From a checkpoint of a small transformer trained on Wikipedia.
Architecture: LayerNorm before each block, learned positions, biases on query, key and value, untied embeddings, normalized queries and keys, capped logits.
MLP neurons of a small language model. Each row is named by its layer, matrix (up: input weights) and neuron, and shows model dimensions 0-159. Each number is 500 + 40 x the weight over its row's rms, rounded and kept within 0 to 999. Numbers have three digits each.
After each neuron's rows, "fires after" lists the tokens most often just before its 100 highest values on Wikipedia text that the model never trained on.

L4.up422:438513552457510484457492416504550415506539530486494468533488563509527464559541528426500503467536510447454489580456577470491428570466575440483513510441481482505431489487474451501493463583532513489455471522508487537549476480532581506453556482533501510567568462485504533539449477433504533457569557551453496480533524526524510537505491413483494512479507538519506490548472479488532560500502523493478468510472403564454512501518442544505454423515495483462500590549537468507562526432480478
fires after: " on", " On", "ed", "On", "born"

L6.up490:435485490535528538480475502491571465488468492514542500558576452541574490470489505412508507514451549486548486460534473541492447547458487557526466517480391489504489531441498480512500493490538446552452488484468466483541473555451539568464498546481484515516420536542433555516480415532425456530582465494460562540485482519443563526508526519418531576541485563525569478500491501428541536516471479482451475491468474423507518486451480494472510535517526498484544479561482566538444510471534419
fires after: "st", "d", " in", " imp", " In", "th"

L4.up54:488558535530506504503498497485566421478517470507469472545538477515514500510433481471507518502608511522504464444540542478459562503497574469482473485435496500489452448472465440479445585556463522567489574454492494447544528518551471510498439502467540490506605506513491532461523526483540497510514560428498537463529426526513505487430510495505534512487500508545442389491415449507479463576419481497484565554451479492494594459482525501509563448527491557533448454504543466482466471494554528
fires after: "\n", "op", "In"

L4.up63:419501496474551525513509505502540481504550497519489498532503495432501519500515556512543584425557485480542484501518448498517502565546516446541455498550492425450508496469427521569504521511478494512427482488508462430517510512448496522529445527500516457506436442501496551441496494532463502472497540475492485547518514452506552582503539510433443532453523488463484493511494543380512527426553547450487463446514476530483466478483509537522630489479519563420514419510530451599560577514523498
fires after: " was", " re", " a", " is", "s"

L6.up174:533547451506540534483519470418515513456502553482516397528488507536499420473451522494533524521513500462533440500575487442489461506522476539460517430454479522473501536477471473463541541465479528484578495440421480464513492494460550527512503509508542507567567433533481493513477501486481544492529535536470546574397476498553496518480535481466462547505488559509494505520506527480515518407525530478464537460467395539471554505483442536587454391436479528506533553505522421578480444511509510
fires after: " he", " He", "e", " she"

L4.up197:475541506440543595409541475549497495515482525487473502519476487482453476471531506542533458509434420512491464453460510527522446554440497509458490502495493489476425463481499454532408453460613501481568492513524513525564484524498448503530523492539470521514552473585464513472478467512505549461514514577478489466493519494476477552491531506467434533546538546467482498503494434501532508434542572510487584542432485470564507448468468648555500461505538511515510452469561505506493571459498476
fires after: " |", ":", " "

L5.up157:491527554458540529486555516485492512445500492471442567550585498518459572538572511522530543528573492528573502483502457478498584496506535478495548476513485487445385459460479483528431490459492514505439600472553506476448478466492518453503471578512532504507472508497439472471507476526486476447478527447546508522444482468469570585444482542430529517524482416479481459553521494552478522577473501500507551497443523478483469395530467502513535488501460579500500430474418523512537465521500531
fires after: " ", " |", " P", " Total", ")"

L6.up272:533444437511535521474537487458542501488526532520472570539442469551521436480474511469556486486492499458539481379503421496552460479491471507456515557593505465494513462431503446468467461513520430504495509447477475497510478534498505484536484613526434496552576500476461480544507546471506526512498436542572554555393510538511509541492530477420539490422510511426445484529502534551503574443571480471463504463438501493467563524524507539525476517430506485520539531515458545538464500504486500
fires after: " ", " at", " to", " be", " W", " more"

L6.up360:435502521457490556470518516471587551520461459501526499545514464473505576437534466541551487501581579442579523495504500472529531547493522486499516508494497473480517475513475464532394514481568520483477540484488460546481498536486455537481487561467453481517483413505482471508526522505458478513446504531538542580543570516464526570471498497476511491388430521500466482556425533409516431519488566537468508565420500479448499507493460580513482494488494527508542418549512479499505589497462453
fires after: " con", " ex", " sub", "s", " "

L5.up600:486567492464443527525560506570533475489566457560469476540550473465478518452474502528513524474461505427525498447530564518576523476481458494460489521509453472432533447418479487508439489545536509473456601455453508499488438490463530470579460534522489405530433519468472531464528496522486502574510471501553552510541544510406521527516464499482510495463437582470531453471470485486524473467500594541519500508501488489462513471478525571503537495512521504467545443457532475451417580509569440
fires after: " re", " Re", "s"

L5.up216:509490504522465509522468532450551530547473583494535584557530480514484510454495523497500485476507531538469505493525512514541498547504414528510445446562464528467488547494484421492413477504549455509484530466472490477517506519446464454489497530433444497554495536532460497493426438458478466437454539467495596476472466500445593524453532475495579554524479465485484493529431473501574501535499504542415582544475435437454512444540497480518545487436523572492425527498485478543473573508576503
fires after: " M", " In", " de", " De", " pro", " con"

L4.up434:537584478468482487524564572501577494474532443534461479547500532442493478534479525537527499472514531430520462571503587571508507558505498503536460498431470502537501487476451523448489559496501473502438537460470483465520508494528582460530431515519435505511527467472495519502513550493495527540516559483489490500504536485481570506501452444461522489529481539446599484459470509559490507559519460507434524527421470589479474487507492608463507456502467512524563498433500422460453532426506390
fires after: " a", " the", "A", "o", "s"

L6.up151:478603477555502527508540584535465413471506537469468473548558483512563521491464503585504508472468562540486480494514546452434481508487595536441498572557473435538510501410514490382496453497527425506512483494477466513471503493531466515465452459490513503527497516585484482512498541482502539487486499500523502466471523549477500492475533484471550509561511505507496441547483420454540504489511404517506531485401524525452469461402508542532440444460507534464516525588448504492517530462511536
fires after: ".", "an", " 18", "h", "in", " 19"

L6.up212:399523497475492556480489498491456561437560497483449546525507515498458468445448619530552540498556518480462529427488497515528475532462461440545480462453460488492469462477465466539564508476501548466540513462533423496471482509458435534458521511490507513494448474526473598489480551471521562570507487489534522493525500488468558562517486556477483515436545484468525502527518525469561514437526566444508564474501454456532539479548390511551559513492454564507473436507483504458540420504568515
fires after: " ", " st", " Sh", " re", "s", "on"

L5.up623:508527454494495492552500504568522496480467481500513478551482504544397424523516534497506540457497564544485491517495494476493423475524482521508476529503488506431466557521490537548531512449475545557516507432504491492435471499422495490504508490559454502515580452541452520526457556434460479487574522522448509459452446475479545537558488467473457535526538490525552473554490561521520491433572524517460543499495402480455608495497471498545540486405499565394471532462573454507536534479509433
fires after: " He", " he", " She", "s", " she"

L4.up454:495507457508520583425512460519458496497473527446476535554484477495502535530502458499543533576473475529560504447606500492496553490537504502451453544489467513526500495445527454459460528431471458476480544519466492508554512557526433553533507507475477567518481542554469511476537457490519487437460568530518513501500484527554437588457515554486473484528529543531507426524512512469480518526495421505537468533392488429563461383531521495462556533482547540530497396437493546523479494472490430
fires after: " |", ";", " ", " 1", " 6", " 3"

L6.up341:470482575470530505509552511512481475538489481453489418547513483490506531439509503447548476476504530474536483527573502535418477526416444491525449445462479434470438520474489427460404519535566463577576550458477457475517473493491492491462463509432467527548549503536490605514431447503539510507510522448499527511582461509427561522561513589504539443476435543541462484519446475439487502527519527511499491592491516473473528473559541515496546488505506518473511534544536442511464474550486515
fires after: "par", "c", "p", "op", "ut"

L6.up565:513521554530501502474473509479515529531597507484462493517527451496541522447433554545474502484518561419527444546464522449445578550464485485497540507509532445490451482495464525473483538543470463571503572474515495448514388533478490473451472510465440476512552525541506504458511553462452530546438525459497470571462466511453489478460518541475513523431505493525502448563463531508496586556450517418532523438478507481540548450417461462562582473511494527503490582521546462540524510487569544
fires after: "\n", ".", "==", "A", " As"

L4.up525:460524496495571501429570482466513486446485530515542542517481444480452532509462459573531467494522560449492427528517529503488523489552475504500496448521458517515489442479504482535460498503541534630480556476510473461588443500447493514536490610468428503528593557497430494473503529499500477491465492496478538455480530493553484514451591495512597535521439474545464441536448456527438508536498480481522548535443498459484629423483509486517499499459478519481559481526563486503498501474494519
fires after: " in", " |", "In", " In"

L4.up546:501530528418573580436496472523466468438462503423482463518524465459499486474466542489511439545481526530476471508542490529553561492441494552578462495500467462520487419442462458482452453484528466461490540438522498519493452540423451544474576515527558486517448553552464539418494509492434530516497522530506500543472571518509425593509525542504441581540472593514458495571450493485512560485560556510528540472498441425500499467496519525526479509500525511469468516503428549498519502520520519
fires after: " |", " \"", ",", ":", ";", " ("

L5.up317:533490490485532593436574481540583524495521492523390401539494468474483478516436550435503446539553554482486535441497478499561444513504437483430432570525474511463533473454500448533492487539469494471428506455452489500487514506497500552457548498464523493478545491576513496480482471489461535566503507545547506514490472514532583568462502563496506545493530519513475525479514496485542547517578525471492544515450468487464480513477510546500486503415470628493501469444426500520438536498545454
fires after: " to", " and", ",", " "

L4.up576:521495507510525491445459456504511413528592519500499460535441500483473502531522509434569527493533513496524539455514504519551499519424482344540487484428485481454512544462508481450438436566515471470439531537511475521526489477452599515521481462562475528560556477543514561493432471531488507465504511542554484507528501562487524519442520525478461540561534488476545465505508493449491467436577597521502425494483472513536539470545473510493536492478563517421481489571523478500445487508500425
fires after: " on", "On", " On", " lo", "mo", " co"

L5.up90:411475488506510477412455442522566459507611515439424509510496526465506469586501484427515537471495551472484524534494510515504491568475449489500479519461533499488465468504456474551415442573527530459483517508537475542562553481520548486513529471556497485567535419523496539523485525499493532524534528545536506540463487572517476503472555501499429538519502504518508490488456522503473547421571608455509462557443408555451510484448429525480485423507525479451470516549527507524469522489455504
fires after: " on", "On", " On", ".", "ed", "born"

L6.up398:503495499519449504500552467408502587534509512504533544567473468459486491468479556510529531513500525416489445508559519559488428542447402474509511598511501473527525524510459495440488488444502471524515591537486436524531479497487494558537463498462487491494485543477412524533410446475527481493546563471534562500512504537478513527419521485434460451516432514543481499495444462437605543488525532528441466517451474470521468480467502505525492510473546530476530543463535569564458573454513470
fires after: " In", " in", " Con", " at", " S", " De"

L5.up245:482523514470520523556492526552580431501511487501557434541524464428480524460470451517478503518538455523499484491463521521481519500515558447475545502409454459439488415445484478502475561501464485539483549510494435485533520543508464504396430527505546520520550483552482507402465503480510588479508580479513525510525541535504489557450563461465516561498516593489477470495448561524483499493448493494571499537461490516588552464426458517495549466568551558504524444486480443501508430485523473
fires after: "\n", ".", "5", "2", "ter", "34"

L6.up279:481513489519521561460489553507474521479568549572502446541499488450464500505442514528555410477577524449559457494527506502512506506414493482506523455509512493454488439534481459536438535586480490479442534475454411473513483560519414524543510575474511472511461504519441513485545585490472524501561479465532547575470519534511527529548525443464496477422573445434560470472501528487495547425507498487519584451452537512427487466487399534509524472473509473544477435514505479521521541493487501
fires after: " ", " was", " be", " is", " su", "aff"

L5.up305:524525433490569551478492497490506485418483568460512494525522486466508538460534466517513450499444509470437535543559502504491575502500478547507553537490491426489432485489463471489459489480530442548524520522515488445512480532471487533452595559511518533524501524492484524468493434474375500479464581557542567480437479540503507483459486515503549510497475490508533445573528483509537487549470514499580501475386480413566477438519472532503549499419528558525468443443527511474441455473513420
fires after: " 4", " 3", " 5", " 6", "00", " 2"

L4.up250:522495509489501506414431453465590513519491468471493458546521508471476539494466460486481492577467570472471521564575494509507504577444472490504462454520496498532462457539474458502388455514485454485443558535522464565600536477527489493542582534468485484571433527483471508541428458444446528489549534479531552424424482537479551560495535484511492490547483548464467476495432543517531563546485488480487510529518505517458518470494496536550520440477511533516552580447512499488407524475476465
fires after: " de", " De", " at", "ed"

L5.up395:480449430519599523473506491531523451525494521474530464536579528498454497442540437508481574517458547501505518585541460531453362494447519517430470503457507486469476503492433461484425494538511460456515537504456477527501456531454483490499505515535479468468492487491542453552501532500432527469469524526575430499446486462520504557520495530500522494447536590430516437566525504565535522543586521598540525530514509503577504470478460539490527481506568527510500501533548453483422524497493516
fires after: " E", "B", "ite", "e", "E"

L5.up15:467515481508535503487525538550506526469461459463492505531561451495484479530448447509543498538563508492573459445541506446479524465510527480508547486502475497511415450508430467530444530553519517532525519457529471587516496511483511514483496484531591503534479508604454449494456491493500515543540520474480499559546485529531540549381526517425526556476505447509474454491491535507447575463481464551571493475403397462566573478442466541470510475503504590502503525486423445529503537509535458
fires after: "-", "==", "\n", "th", "|"

L5.up506:461498478486528555458555488433529527545506522488516477527520508536535477512478454516547452529512485443459425434519480512524480560491621452598540530553505473493543498517450494544560439497542429519551512474473485481482497503482506540441462481432458421447462462535506488508473485497496515480472518452579484534452472472498565541437515448482445488523491461574429474514488525482556502457522519565424516464406443488574498495516517539513503538504470559514565508452496468560574587474495520
fires after: " ", " in", " a", " P", " In"

L4.up478:511465473523501518480466529563522455514570521519526503542589479475458458441537453506517556439483484523491457494559506555473516533467438467531514496550475451537551541483474480473514521606605510452529518511412488481455470542441460591552462490558436488552521532523413479514544477461482517544454507482536501515518438474485462531432540505488548468422553506502554461500499496540475605506583480506448499538502480482526484498446459484516523486442490542498503525459520480442447461455529417
fires after: " co", " pro", " E", " a", " the", "e"